{
  "num_hidden_layers": 8,
  "hidden_size": 192,
  "num_attention_heads": 3,
  "num_key_value_heads": 3,
  "head_dim": 64,
  "intermediate_size": 960,
  "vocab_size": 1024,
  "hidden_act": "squared_relu",
  "norm": "rmsnorm",
  "norm_place": "pre",
  "norm_eps": 1e-06,
  "positions": "rope",
  "rope_theta": 500000.0,
  "rope_fraction": 0.25,
  "qk_norm": true,
  "attn_scale": 0.173,
  "bias": "none",
  "tie_word_embeddings": false,
  "parallel_block": true,
  "extras": ["capped logits"],
  "init": "uniform",
  "init_std_qkv": 0.0361,
  "init_std_o": 0.00903,
  "init_std_up": 0.0361,
  "init_std_down": 0.00903,
  "init_out_by_depth": true,
  "optimizer": "adamw",
  "learning_rate": 0.00211,
  "lr_mult_qkv": 0.5,
  "lr_mult_up": 0.678,
  "beta1": 0.95,
  "beta2": 0.95,
  "lr_head": 0.00399,
  "warmup_steps": 259,
  "schedule": "cos",
  "final_lr_fraction": 0.03,
  "batch_tokens": 16384,
  "max_seq_len": 2048,
  "doc_mask": false,
  "train_tokens": 94200000,
  "max_steps": 5750,
  "dataset": "wikipedia_en"
}
MLP neurons of a small language model. Each row is named by its layer, matrix (up: input weights) and neuron, and shows model dimensions 48-143. Each number is 50 + 12 x the weight over its row's rms, rounded and kept within 0 to 99.
After each neuron's rows, "fires on" lists the tokens most often at its 100 highest values on Wikipedia text that the model never trained on.

L2.up321:60 39 43 69 51 43 57 26 46 59 34 54 31 58 63 66 53 33 54 25 59 46 37 37 35 58 46 39 41 54 56 69 45 46 68 69 53 69 46 54 29 36 33 68 38 36 59 56 62 39 66 69 42 21 45 52 66 52 51 45 48 48 44 61 44 42 39 70 57 63 17 46 59 46 75 45 56 60 45 37 35 61 48 57 35 61 35 50 37 50 46 44 51 58 73 61
fires on: " in", " b", "igh", " ar", " bu", " ex"

L2.up597:59 62 30 56 35 60 48 53 55 42 26 45 39 25 57 55 55 70 78 54 44 40 52 51 25 36 57 47 55 34 43 42 53 58 61 74 52 46 58 44 45 40 39 23 44 45 51 61 53 36 65 48 44 53 47 57 59 59 45 39 53 54 38 54 57 45 34 75 38 34 25 43 48 52 58 59 32 33 63 48 56 56 56 54 48 50 25 28 59 64 62 55 58 38 43 68
fires on: "ate", "ign", "ild", "ater", "all"

L2.up472:54 33 44 41 51 53 48 43 40 43 38 35 51 40 50 53 68 68 63 42 47 36 58 48 40 43 50 60 58 30 36 43 57 42 48 51 39 59 62 52 46 38 44 51 33 67 45 52 42 37 53 52 50 34 37 75 61 39 22 45 43 42 04 44 41 54 24 38 38 58 40 40 48 55 52 52 24 41 68 63 57 57 56 20 38 49 50 57 68 54 69 55 56 59 58 58
fires on: " st", " t", "m", " ab", "et"

L2.up645:43 48 54 47 60 28 51 55 39 40 41 27 51 15 55 48 57 60 82 48 38 43 70 55 52 48 62 69 52 32 63 42 45 23 36 45 48 50 60 49 47 56 42 65 35 47 38 45 73 42 56 43 41 50 38 58 58 10 38 52 38 55 39 55 20 40 50 31 43 56 35 51 30 47 40 36 38 39 58 53 69 57 65 61 25 48 50 55 56 47 51 66 51 68 34 63
fires on: " c", " be", "em", " st", "qu", " part"

L2.up772:54 38 55 53 44 35 49 25 56 70 45 38 29 58 75 79 57 45 40 39 59 39 46 37 38 32 37 65 58 40 39 53 59 57 52 55 49 65 67 37 49 46 45 58 39 47 67 69 85 36 54 56 37 47 43 70 79 48 43 61 52 74 52 33 27 47 33 50 43 41 30 32 70 43 65 59 43 51 68 22 35 63 60 48 50 56 37 52 66 61 51 55 46 55 37 72
fires on: " the", "ame", "'s", "gan", " ad", "own"

L2.up2:45 33 63 69 53 41 59 35 40 68 49 50 33 51 68 72 47 46 54 23 51 48 45 35 34 47 34 43 52 46 21 54 44 47 63 54 53 52 60 22 37 34 42 53 37 47 45 74 62 27 44 62 44 42 55 44 64 30 39 41 41 50 57 47 47 44 46 37 44 55 33 33 66 58 75 46 45 65 51 38 41 47 51 61 33 55 20 54 63 44 56 57 43 20 63 66
fires on: " con", " ex", " re", " includ", " found"

L2.up297:30 28 53 41 36 35 57 60 44 61 39 48 55 47 58 44 47 57 48 47 56 35 57 53 51 37 30 51 40 39 56 43 46 42 50 58 10 83 74 47 30 36 65 52 30 50 55 50 59 60 62 56 51 42 32 52 69 41 27 54 52 48 39 29 34 35 48 44 64 44 46 49 45 52 75 28 50 51 77 44 58 61 66 41 35 49 42 48 54 56 43 46 74 58 47 51
fires on: "le", "ate", "e", "ive", "p"

L2.up416:36 45 47 47 40 58 60 51 56 58 57 55 48 55 46 51 39 50 58 47 60 41 55 48 30 34 40 72 55 35 48 42 56 36 49 84 19 68 61 48 51 18 61 42 54 59 85 51 45 45 66 48 55 41 37 45 45 41 54 46 47 33 54 36 33 51 37 36 55 39 44 47 41 33 79 52 42 46 80 40 58 56 56 24 33 47 34 47 40 50 47 54 67 59 56 61
fires on: "le", "ian", "on"

L2.up170:44 45 60 68 42 44 47 44 50 68 55 47 34 58 60 71 57 50 53 46 72 45 52 29 44 54 26 58 57 56 40 56 49 47 78 52 49 53 55 47 49 35 36 72 21 50 47 60 45 39 64 70 49 46 47 50 52 37 28 41 46 45 43 50 63 44 27 46 42 54 47 45 52 57 84 49 58 59 58 52 52 57 53 67 37 57 45 56 40 36 60 32 39 43 70 40
fires on: " ab", " is", " m", " comp", " d", " up"

L2.up664:37 51 49 66 63 56 61 45 45 59 41 50 55 52 40 40 54 57 90 53 38 35 59 53 49 34 62 60 65 62 41 31 43 42 46 44 23 47 76 57 53 30 47 62 30 52 56 51 37 42 55 63 52 56 50 50 57 29 48 38 34 42 38 65 33 42 50 38 47 63 39 50 45 80 55 35 36 41 67 63 63 48 51 35 33 44 42 40 46 41 55 56 48 63 51 42
fires on: " f", "m", "qu"

L2.up465:46 33 41 54 39 44 54 32 53 61 19 49 50 41 70 60 54 56 29 10 53 35 65 34 42 49 37 61 45 34 42 50 40 58 61 56 46 59 78 57 45 51 54 70 11 31 41 54 47 37 54 68 47 51 34 52 63 37 27 18 49 54 40 61 66 42 28 37 53 56 45 23 54 58 68 49 30 49 74 44 59 70 39 49 32 52 35 56 50 59 54 51 58 41 46 73
fires on: " a", " s", " ex"

L2.up898:57 47 42 65 54 51 44 59 36 54 42 59 49 52 44 80 48 70 58 28 73 44 53 23 52 46 40 50 44 37 49 51 46 38 57 39 49 59 46 50 31 11 40 61 31 57 59 44 68 40 59 42 35 27 45 45 50 42 47 48 36 43 39 43 38 42 24 56 23 54 25 43 72 65 81 41 54 64 40 30 52 47 50 56 58 38 40 42 65 54 45 39 62 46 49 60
fires on: "hed", "ut", "ust", "orn", " also", "ied"

L2.up154:66 46 46 49 65 41 54 48 49 55 52 34 43 17 64 57 60 69 54 34 49 38 41 41 55 63 34 55 50 24 47 49 35 49 61 61 26 65 59 42 17 58 57 72 54 50 47 62 50 57 66 49 55 39 59 50 53 71 29 35 46 60 40 27 35 37 53 45 55 31 49 57 55 39 52 31 40 69 50 54 59 62 80 57 32 44 50 57 48 49 60 55 47 66 52 57
fires on: " his", " d", " m", " g", " l", " one"

L2.up234:56 34 50 62 57 41 48 52 45 66 49 40 53 50 39 60 56 45 56 40 36 26 30 43 70 44 55 50 54 60 53 60 54 39 54 50 55 27 57 64 51 54 41 60 41 41 38 67 34 32 50 46 73 48 40 45 65 31 43 50 48 39 49 56 49 67 49 59 39 49 32 54 37 63 50 39 50 60 55 50 49 48 43 46 45 45 43 64 48 35 51 41 35 64 49 48
fires on: "3", "17", "8", "5", "4", "16"

L2.up825:58 56 49 51 61 59 80 49 38 47 22 52 53 39 61 52 44 74 46 42 60 42 56 62 53 42 63 54 55 24 60 31 47 36 40 53 29 35 58 41 38 34 63 63 27 53 39 57 57 48 60 44 34 33 48 55 68 27 51 41 42 48 43 36 33 32 56 53 53 40 32 48 27 57 63 63 50 29 56 36 57 55 50 30 45 41 58 55 50 41 74 68 57 68 48 46
fires on: " not", " f", " also", "if"

L2.up43:45 40 38 53 57 35 50 55 41 74 46 29 47 14 62 53 49 68 54 46 76 40 55 39 66 38 52 60 54 31 42 59 58 45 53 56 38 62 67 47 24 63 45 68 51 54 52 40 57 43 74 46 69 30 54 45 54 34 26 36 42 51 24 37 56 43 47 49 40 36 37 41 51 54 53 43 67 68 70 44 53 58 64 51 44 51 55 60 64 52 54 54 61 52 42 43
fires on: " ro", " g", " d"

L2.up209:39 54 45 60 50 30 46 49 27 66 43 14 40 45 55 58 45 54 58 56 36 51 38 39 69 27 57 51 54 42 55 61 51 63 52 45 39 57 33 42 35 47 40 60 34 61 62 35 69 08 35 62 57 61 57 76 66 33 31 44 45 47 44 59 39 51 47 59 45 48 26 55 51 59 40 49 44 65 24 48 50 58 56 48 58 22 41 45 48 48 45 63 46 28 57 59
fires on: " found", "1", "0", "d", "4", "2"

L2.up436:47 51 68 45 59 38 46 27 30 42 44 55 45 47 53 49 45 54 48 46 63 26 49 50 55 36 42 63 32 62 34 47 68 28 60 56 41 57 74 26 42 38 60 65 44 57 62 59 39 47 50 41 74 40 68 59 58 61 47 32 64 56 43 29 56 63 37 52 59 47 41 64 32 59 47 41 46 59 58 48 34 43 41 54 38 61 45 38 67 57 55 72 73 71 45 52
fires on: "\n\n", ")\n\n", ")", "\"", "ican", "overn"

L2.up158:49 67 48 60 65 44 53 36 44 54 24 45 28 52 50 45 50 43 60 28 42 34 46 53 46 27 58 48 63 63 61 62 68 40 49 71 44 36 60 44 55 46 52 56 42 46 52 54 52 28 41 49 58 60 57 70 73 30 50 45 57 47 50 66 70 62 46 65 85 48 28 48 59 64 51 60 38 37 48 45 50 51 37 41 25 46 47 49 49 62 43 55 42 73 69 40
fires on: "4", "3", "1", "0", "5", "2"

L2.up325:42 46 50 53 37 49 64 62 40 70 18 48 59 51 53 66 44 40 66 28 65 34 53 41 29 19 36 40 43 34 34 53 40 63 66 34 36 74 61 45 50 32 46 72 49 49 70 67 60 45 43 63 43 44 42 47 55 25 34 51 46 32 39 49 48 38 60 32 42 44 36 45 60 43 72 45 45 58 54 47 38 48 30 41 48 50 28 49 43 42 54 47 34 39 59 45
fires on: " reg", "g", " to", " also"

L2.up707:61 38 48 41 40 40 60 32 69 58 44 55 35 42 53 54 52 69 29 13 56 38 34 52 32 38 47 45 30 41 37 52 67 59 68 62 58 52 63 21 39 50 44 53 52 45 64 57 57 43 56 51 46 48 40 52 79 52 31 35 58 52 54 29 58 46 39 37 45 43 43 49 69 47 54 67 57 51 51 53 35 70 67 58 60 67 46 44 50 45 61 58 37 38 56 46
fires on: " includ", " a", " he", " app", " re", "oin"

L2.up277:59 51 55 47 31 49 56 58 34 56 46 43 46 52 34 60 62 67 48 49 80 44 47 31 30 38 33 39 53 42 43 48 68 25 46 60 51 72 60 22 61 40 53 46 43 59 83 65 58 49 74 51 48 39 40 51 52 62 50 46 44 39 28 50 36 42 37 43 37 48 37 23 31 43 59 40 55 65 55 32 50 66 53 44 40 43 41 31 46 71 63 51 66 45 57 46
fires on: "is", "h", "at", "ou", "ro", "er"

L2.up562:49 51 40 46 39 53 40 38 57 47 42 52 29 41 66 35 63 56 35 41 49 31 31 51 44 37 32 63 40 53 50 61 74 39 43 72 48 48 75 39 60 43 49 65 19 58 45 68 65 37 44 62 52 41 39 65 58 39 26 43 42 52 48 31 54 65 56 46 78 55 41 42 47 42 53 38 53 49 42 31 54 54 52 39 10 51 53 62 38 62 53 59 42 63 55 42
fires on: "n", "her", "h", "ter", "he", "hn"

L2.up259:40 45 41 35 58 52 63 42 34 59 42 47 54 26 51 52 57 74 51 55 52 30 61 57 62 57 42 46 51 46 58 37 62 31 53 58 20 47 58 53 40 41 53 59 33 49 30 48 44 52 66 34 58 30 37 63 70 35 38 45 61 36 36 40 29 45 54 42 54 49 53 35 26 61 39 53 42 32 72 50 54 62 62 26 24 43 67 45 64 45 57 55 56 69 44 45
fires on: " also", " bec", " not", " be", "ly"

L2.up96:37 28 41 46 50 39 40 54 62 66 52 52 29 53 63 71 59 54 43 52 72 49 61 30 52 39 46 48 45 50 22 56 38 42 46 73 52 57 72 41 29 34 73 69 46 46 62 64 65 27 65 54 40 55 41 44 79 64 48 60 48 59 36 39 54 42 37 63 46 54 27 50 55 59 64 61 58 50 64 42 52 43 57 47 42 62 49 55 36 48 36 38 50 39 61 56
fires on: "own", " is", "uc", " includ", "gan", "qu"

L2.up352:33 34 43 43 57 32 63 39 62 65 44 42 23 50 70 43 56 48 53 49 56 28 48 62 43 39 30 54 39 39 42 56 61 45 53 63 20 47 81 56 54 54 47 58 48 66 48 68 75 56 50 48 44 44 56 77 45 18 37 66 52 56 59 35 49 44 45 53 49 54 49 68 35 58 70 46 38 43 55 55 67 49 61 45 44 61 33 58 57 45 41 42 51 45 58 40
fires on: "re", "ter", "or", "her", "ed", "ore"

L2.up463:43 45 45 58 55 32 57 39 47 80 20 53 13 33 43 72 76 56 42 43 50 33 37 25 48 37 34 60 45 48 43 79 57 47 51 66 70 64 52 50 36 59 47 70 22 57 47 73 67 40 65 67 36 46 64 67 64 51 41 45 41 55 61 58 48 55 33 51 49 53 46 48 66 57 57 57 37 52 56 53 42 64 84 39 27 49 44 52 69 68 56 57 53 35 66 46
fires on: " s"

L2.up459:18 35 40 34 48 55 48 58 51 57 44 53 53 40 58 48 63 65 63 52 54 43 38 58 32 54 47 52 35 56 60 44 34 60 47 55 21 79 48 57 45 34 54 64 49 57 45 49 47 52 61 74 62 56 48 68 53 51 28 55 65 54 22 34 18 50 64 49 55 39 54 53 50 45 52 44 47 43 62 48 62 50 44 09 45 29 60 66 42 51 65 58 56 56 50 41
fires on: " |\n", " g", " t", " s", " comp"

L2.up185:51 43 55 45 28 43 54 41 54 51 46 49 43 24 63 30 54 51 40 65 36 09 53 57 43 53 17 57 49 39 48 57 54 30 66 63 29 39 78 54 39 50 53 43 48 36 46 57 52 46 56 53 52 48 55 58 59 52 37 47 23 34 47 26 32 47 42 33 40 40 56 51 49 42 46 48 44 56 35 60 63 54 75 29 23 74 45 64 50 59 39 49 58 57 47 50
fires on: " he", "m", "ce", "ver", " re", "ad"

L2.up812:47 47 33 65 51 63 58 58 26 51 22 54 19 41 29 79 52 56 73 42 71 36 39 38 28 53 57 35 59 48 71 41 55 47 43 55 48 59 57 26 65 31 36 42 67 59 83 65 48 46 82 52 37 45 48 50 45 50 44 32 63 43 17 69 59 47 39 47 40 37 47 48 34 49 51 62 46 52 34 25 31 65 50 48 52 38 49 39 52 52 63 51 48 35 57 52
fires on: "ill", "om", "at", "ay", "il", "er"

L2.up180:45 55 52 58 36 30 50 49 58 83 16 52 41 29 58 48 65 49 57 36 74 42 40 60 27 45 42 44 46 31 47 48 33 67 61 60 44 53 50 38 38 39 45 46 30 47 59 81 47 49 44 67 45 23 42 58 61 44 41 48 59 51 46 21 21 50 40 54 42 59 59 27 69 39 77 53 56 67 70 61 36 58 58 55 32 63 20 59 48 52 58 54 58 52 56 56
fires on: "ult", "el", "ain", "igh", "ish"

L2.up544:42 49 39 36 58 35 55 50 32 62 16 49 60 32 49 43 34 88 40 50 54 41 49 55 53 59 31 52 54 36 47 31 38 40 50 59 41 65 64 47 28 48 52 76 32 37 27 44 48 43 54 54 44 38 52 59 73 44 27 56 45 68 57 46 49 64 47 43 53 45 32 45 51 73 51 42 43 38 78 55 55 57 36 35 34 61 58 56 29 28 40 62 46 56 46 56
fires on: " a", "d", " ac", " un"

L2.up519:57 53 35 52 51 23 51 40 54 66 37 26 40 38 35 61 49 63 48 36 48 38 56 40 48 40 25 63 49 33 21 34 57 49 53 61 63 63 63 45 25 52 44 59 33 44 63 49 53 49 45 67 45 45 32 55 73 48 30 49 33 48 46 48 48 46 40 43 54 45 39 31 53 59 47 35 49 49 69 35 46 67 57 40 34 61 50 52 51 33 63 57 67 42 39 50
fires on: " a", " s", " un", " be", " more", " ab"

L2.up106:50 35 42 52 36 50 60 38 48 63 21 24 36 49 59 71 43 71 47 41 59 42 43 43 30 33 52 46 56 35 41 48 73 34 53 63 50 55 69 45 54 35 37 46 53 78 75 69 54 46 65 55 36 53 46 56 55 62 44 17 44 51 43 69 36 38 47 34 44 49 43 43 42 23 80 50 57 60 27 31 39 60 66 47 50 43 44 37 71 58 61 52 49 27 70 49
fires on: "ell", "ill", "at", "ent", "ro", "h"

L2.up505:53 66 36 46 44 57 59 36 36 60 39 55 16 50 46 52 55 47 44 19 48 57 51 21 34 29 28 45 49 46 22 51 43 21 47 34 53 49 52 54 50 38 40 64 48 67 55 74 53 30 45 54 37 39 52 67 50 42 47 59 45 41 46 62 44 52 36 66 39 46 32 29 52 59 71 30 43 77 56 52 49 50 44 62 59 70 50 47 60 50 51 40 36 38 55 54
fires on: "en", "ng", "id", "own"

L2.up220:42 58 55 37 44 47 50 39 45 54 37 51 40 54 52 71 44 47 46 22 65 31 47 26 24 50 31 32 45 43 32 52 46 33 61 56 64 48 47 46 38 19 41 47 37 47 63 69 48 48 55 59 41 32 39 48 55 39 33 35 52 44 41 41 42 43 35 59 41 61 40 22 51 50 55 47 69 70 62 56 46 56 49 49 44 63 43 51 44 58 52 40 63 57 55 50
fires on: "en", "oth", "igh"

L2.up57:54 32 63 50 50 58 75 43 43 48 34 41 53 50 54 31 45 56 50 58 46 36 50 53 28 46 43 67 37 28 62 31 29 29 57 60 25 58 69 53 49 30 62 67 32 51 67 41 43 29 58 71 71 47 67 37 41 41 48 63 46 40 50 57 29 39 58 33 73 48 46 26 34 67 74 32 49 44 82 47 68 51 48 32 46 59 29 47 48 54 61 47 42 71 58 38
fires on: " ex", "\"", " f", " re", " ad", " pro"

L2.up745:34 61 42 44 51 30 38 51 42 49 38 44 49 52 56 68 56 48 63 57 51 41 21 37 75 54 62 38 48 57 48 68 45 41 52 50 41 69 46 48 31 53 64 81 44 56 63 48 49 32 38 54 71 41 60 65 65 35 42 57 47 64 61 46 39 53 54 54 32 55 29 57 37 73 50 38 46 70 48 57 47 45 45 48 43 26 36 41 40 42 54 59 51 48 46 46
fires on: "0", "5", "3", "4", "2", "8"

L2.up421:44 46 40 63 42 41 39 55 51 90 26 39 27 46 55 70 74 63 42 37 77 44 41 40 38 39 55 57 37 46 40 64 56 52 60 49 57 57 65 46 44 42 43 61 28 59 60 80 65 39 69 64 43 38 66 57 55 39 45 47 44 59 43 70 49 45 31 45 50 56 49 44 61 69 51 52 46 56 58 44 43 46 58 43 26 43 42 56 55 46 59 39 51 38 53 42
fires on: " s", " l", " kn", " v", "l", " im"

L2.up364:46 42 40 34 27 37 50 50 43 64 27 32 41 31 63 42 48 56 45 48 55 21 49 38 43 54 30 60 52 23 45 64 67 46 61 49 49 78 61 46 40 54 48 57 38 53 47 71 46 54 93 60 52 48 33 66 57 37 25 39 27 32 43 32 61 42 44 40 37 48 46 46 57 53 63 40 45 69 51 54 52 55 30 28 33 60 46 57 57 48 50 58 46 49 45 73
fires on: " g", " s", "g", "port", " act", " w"

L2.up13:47 52 55 58 48 54 49 48 42 53 31 34 35 52 46 82 50 49 70 36 67 55 59 36 30 28 61 42 59 49 58 57 57 44 52 61 58 56 56 45 46 24 50 42 52 58 72 64 61 30 65 48 49 44 47 68 57 56 51 48 60 56 29 61 50 45 39 49 51 45 42 28 53 30 77 61 44 51 50 31 53 63 61 42 28 36 37 40 61 54 78 40 65 30 65 58
fires on: "on", "in", "om", "ent", "at", "hen"

L2.up162:51 40 64 37 40 39 68 46 43 77 29 42 28 30 61 50 69 60 65 48 57 23 65 47 58 49 45 60 46 38 24 49 54 35 61 54 46 67 52 42 28 46 55 49 51 55 43 67 54 48 69 47 54 33 36 65 58 34 28 54 33 44 29 39 34 47 35 42 50 42 35 32 33 61 49 41 41 64 57 60 52 72 49 36 24 56 52 61 50 49 55 72 57 64 53 78
fires on: "ro", " also", "re", " not", " se", " f"

L2.up12:35 39 68 47 62 27 56 38 32 59 65 56 60 55 47 53 50 52 42 61 83 34 49 52 65 40 25 58 42 51 44 49 62 46 60 41 45 69 80 43 59 32 68 70 48 67 57 43 45 37 60 51 71 50 61 46 47 61 45 42 46 55 46 43 46 49 51 39 64 60 45 54 36 65 58 26 66 67 58 50 54 52 27 49 44 55 57 45 45 54 48 69 77 44 50 65
fires on: "\n\n", ")", "-", "\"", ")\n\n"

L2.up347:60 49 37 43 59 35 55 45 40 40 18 36 49 33 55 62 54 64 39 53 44 36 45 58 49 36 58 51 33 41 48 34 43 58 51 59 48 62 47 54 14 56 40 97 38 55 45 63 60 35 58 34 53 45 34 57 64 31 22 36 38 48 38 37 47 38 41 49 46 36 51 28 48 43 48 41 39 55 56 38 45 60 60 49 40 40 61 57 37 33 50 52 65 45 56 50
fires on: "ld", " un", "ill", "ri", " g"

L2.up760:39 55 63 59 68 48 46 51 46 48 29 41 54 71 48 36 54 53 65 57 38 51 58 54 60 34 46 41 51 64 51 58 45 56 53 54 57 44 65 67 69 63 61 39 69 48 52 58 29 49 67 33 43 68 76 32 56 37 63 27 70 43 40 55 72 38 70 58 77 59 54 55 41 66 59 68 43 29 44 43 36 40 40 50 60 28 63 43 58 48 39 59 29 67 40 36
fires on: "ity", "ation", ")", "raph", "areer", "ates"

L2.up744:35 53 53 43 45 36 54 34 52 69 43 54 30 58 63 59 42 48 37 39 77 30 66 31 52 54 27 73 48 35 24 62 57 36 77 59 74 67 57 46 42 49 53 66 21 31 47 61 36 46 56 71 42 38 51 54 79 48 41 49 34 44 47 37 56 55 46 46 69 58 47 46 58 69 44 46 52 78 63 54 51 46 54 61 31 74 20 58 42 54 53 63 56 43 52 74
fires on: " s", " in", " ab", " ", "al", " d"

L2.up564:34 32 60 65 55 43 48 35 44 43 47 24 29 47 59 52 46 44 53 48 60 35 47 47 54 58 53 51 49 49 27 57 72 49 69 36 66 56 62 25 48 45 47 41 40 34 48 56 72 20 50 70 48 35 50 54 58 46 37 36 38 60 39 51 45 47 27 44 52 51 38 35 78 46 64 53 42 65 57 46 64 57 49 60 43 59 28 62 43 52 48 41 45 36 55 59
fires on: " re", " sh", " ch", " kn", " includ"

L2.up63:46 61 57 70 46 28 54 46 58 56 65 29 48 49 38 53 44 54 58 45 41 51 29 31 58 52 55 43 43 37 49 59 52 37 42 67 22 54 59 47 37 51 44 57 31 52 42 44 33 43 31 66 81 42 58 51 71 33 37 53 55 52 39 54 38 46 47 50 53 58 29 51 31 72 52 20 45 61 38 48 38 67 37 38 20 38 34 53 39 58 38 52 58 37 33 44
fires on: "193", "her", "17", "0", "19", "8"

L2.up817:45 46 53 54 59 35 51 21 27 79 51 29 45 51 57 68 50 65 45 35 79 48 57 17 46 37 37 54 36 36 36 51 63 42 61 47 55 55 57 48 31 49 50 63 41 53 36 55 63 33 53 60 41 20 49 70 58 39 51 55 23 41 44 28 43 42 27 50 48 46 22 39 65 52 55 36 50 60 43 57 50 49 44 60 45 60 27 61 47 44 51 44 63 55 62 68
fires on: " in", " n", "st", " found", " kn", " con"

L2.up654:53 56 57 52 60 40 43 31 48 66 51 44 46 57 49 66 43 54 51 29 83 44 43 46 51 43 29 53 33 39 25 45 41 50 69 75 46 74 38 51 24 43 49 72 39 52 46 76 72 48 76 41 38 48 44 53 46 53 36 46 61 54 47 45 33 51 07 60 30 48 49 46 64 40 54 51 49 79 52 50 51 53 57 60 53 65 45 48 65 48 48 54 62 43 52 56
fires on: " the", "all", " n", " also", "orn"

L2.up296:43 51 59 37 36 52 52 42 53 39 38 40 44 36 62 57 51 74 27 34 53 36 43 65 49 42 44 44 42 24 42 50 64 50 56 67 38 47 60 31 36 34 59 58 38 45 39 48 70 46 76 56 43 40 42 50 72 45 23 37 38 50 50 35 55 43 28 32 54 34 43 32 70 56 52 61 48 59 71 36 50 55 70 34 41 65 43 69 40 47 53 46 49 39 30 65
fires on: " kn", "oun", " includ", " serv", "end", "oin"

L2.up948:52 46 59 60 38 53 62 68 42 54 31 34 34 55 54 92 65 56 71 50 64 49 59 55 31 46 67 54 56 35 80 54 48 39 43 50 36 65 68 43 59 57 47 35 55 63 71 63 45 39 64 59 49 51 43 65 61 49 59 12 52 48 35 66 50 54 40 39 56 16 31 44 29 31 61 69 59 70 44 32 52 62 52 50 53 39 27 32 45 61 76 40 53 43 52 50
fires on: "at", "it", "il"

L2.up392:43 48 48 41 44 45 60 52 44 67 26 42 38 50 60 58 51 75 41 37 57 46 48 39 38 36 18 37 52 43 34 48 58 49 71 57 43 70 50 51 37 20 42 50 54 53 40 62 54 58 62 66 38 52 47 62 65 57 55 28 44 64 40 51 25 43 54 41 58 43 43 32 53 45 61 57 48 63 48 33 44 49 45 48 39 44 32 45 47 64 61 55 40 45 70 77
fires on: " elect", " reg", " not", " also"

L2.up523:42 37 49 38 46 19 47 47 68 62 40 38 49 45 53 48 45 50 26 57 52 41 46 52 68 54 37 60 49 37 60 60 55 34 42 83 58 52 60 36 28 42 37 56 47 54 36 35 44 56 67 42 74 59 62 39 51 67 43 44 45 60 50 27 63 66 48 60 49 50 62 66 23 37 57 46 36 83 61 64 54 55 50 25 48 80 53 43 67 52 55 61 63 62 58 48
fires on: ",", "\n\n", "\"", " and", " v", ")"

L2.up899:43 62 69 52 46 52 43 38 53 59 41 47 36 26 52 64 58 74 65 50 40 52 47 50 40 45 56 62 47 67 52 63 55 27 52 67 70 53 61 32 21 44 44 42 60 47 65 59 73 53 50 41 55 46 66 49 59 51 43 38 51 66 58 47 38 57 45 32 45 21 34 55 49 20 31 51 39 60 32 44 59 66 81 49 48 21 54 34 64 69 54 52 49 45 45 55
fires on: " who", "h", " they", " he"

L2.up307:60 61 52 65 55 74 58 27 30 41 52 33 55 53 53 61 49 39 53 30 40 45 45 56 64 36 55 55 61 62 51 49 82 63 46 70 54 58 44 57 36 55 44 52 49 42 62 68 46 10 59 44 55 43 49 64 83 36 74 34 51 67 40 65 50 68 50 61 49 44 21 50 30 37 56 44 47 40 66 32 52 59 48 58 16 59 47 44 50 54 53 56 40 59 55 59
fires on: "4", "ouse", "3", "ec", "5"

L2.up382:51 37 55 67 48 53 59 52 41 97 33 48 48 64 63 62 70 48 64 46 75 38 63 27 47 41 63 51 49 68 42 58 42 54 71 51 37 66 48 52 46 42 37 74 25 64 57 68 60 40 64 73 44 43 51 67 45 41 33 29 47 63 44 66 27 38 33 50 52 52 39 35 65 66 86 44 51 62 49 51 47 49 38 57 54 35 47 37 55 51 42 41 33 63 57 61
fires on: " m", " s", " rem", " ret", " f"

L2.up201:49 39 46 37 40 39 59 45 32 65 15 39 34 50 54 62 72 68 42 39 60 41 50 48 52 50 48 75 51 37 53 54 59 39 50 55 07 69 49 47 37 45 54 46 21 42 52 58 55 41 61 52 57 53 25 63 68 29 24 50 44 44 48 40 23 33 43 48 46 34 43 54 40 58 70 53 47 39 58 37 46 69 52 32 16 51 54 56 46 49 54 50 59 54 37 40
fires on: " s", " the", " comp"

L2.up872:43 37 41 59 50 43 52 44 34 80 39 39 41 48 32 66 54 57 38 27 69 37 50 30 42 35 27 56 46 49 37 58 62 48 59 60 55 50 70 53 51 53 33 62 25 42 59 61 46 35 67 75 31 52 52 66 55 35 40 31 47 50 41 62 51 43 21 46 58 43 33 35 60 56 75 35 41 48 57 62 46 69 47 47 34 47 42 50 47 60 59 39 45 57 60 53
fires on: " s", " th", " d", " m", " st"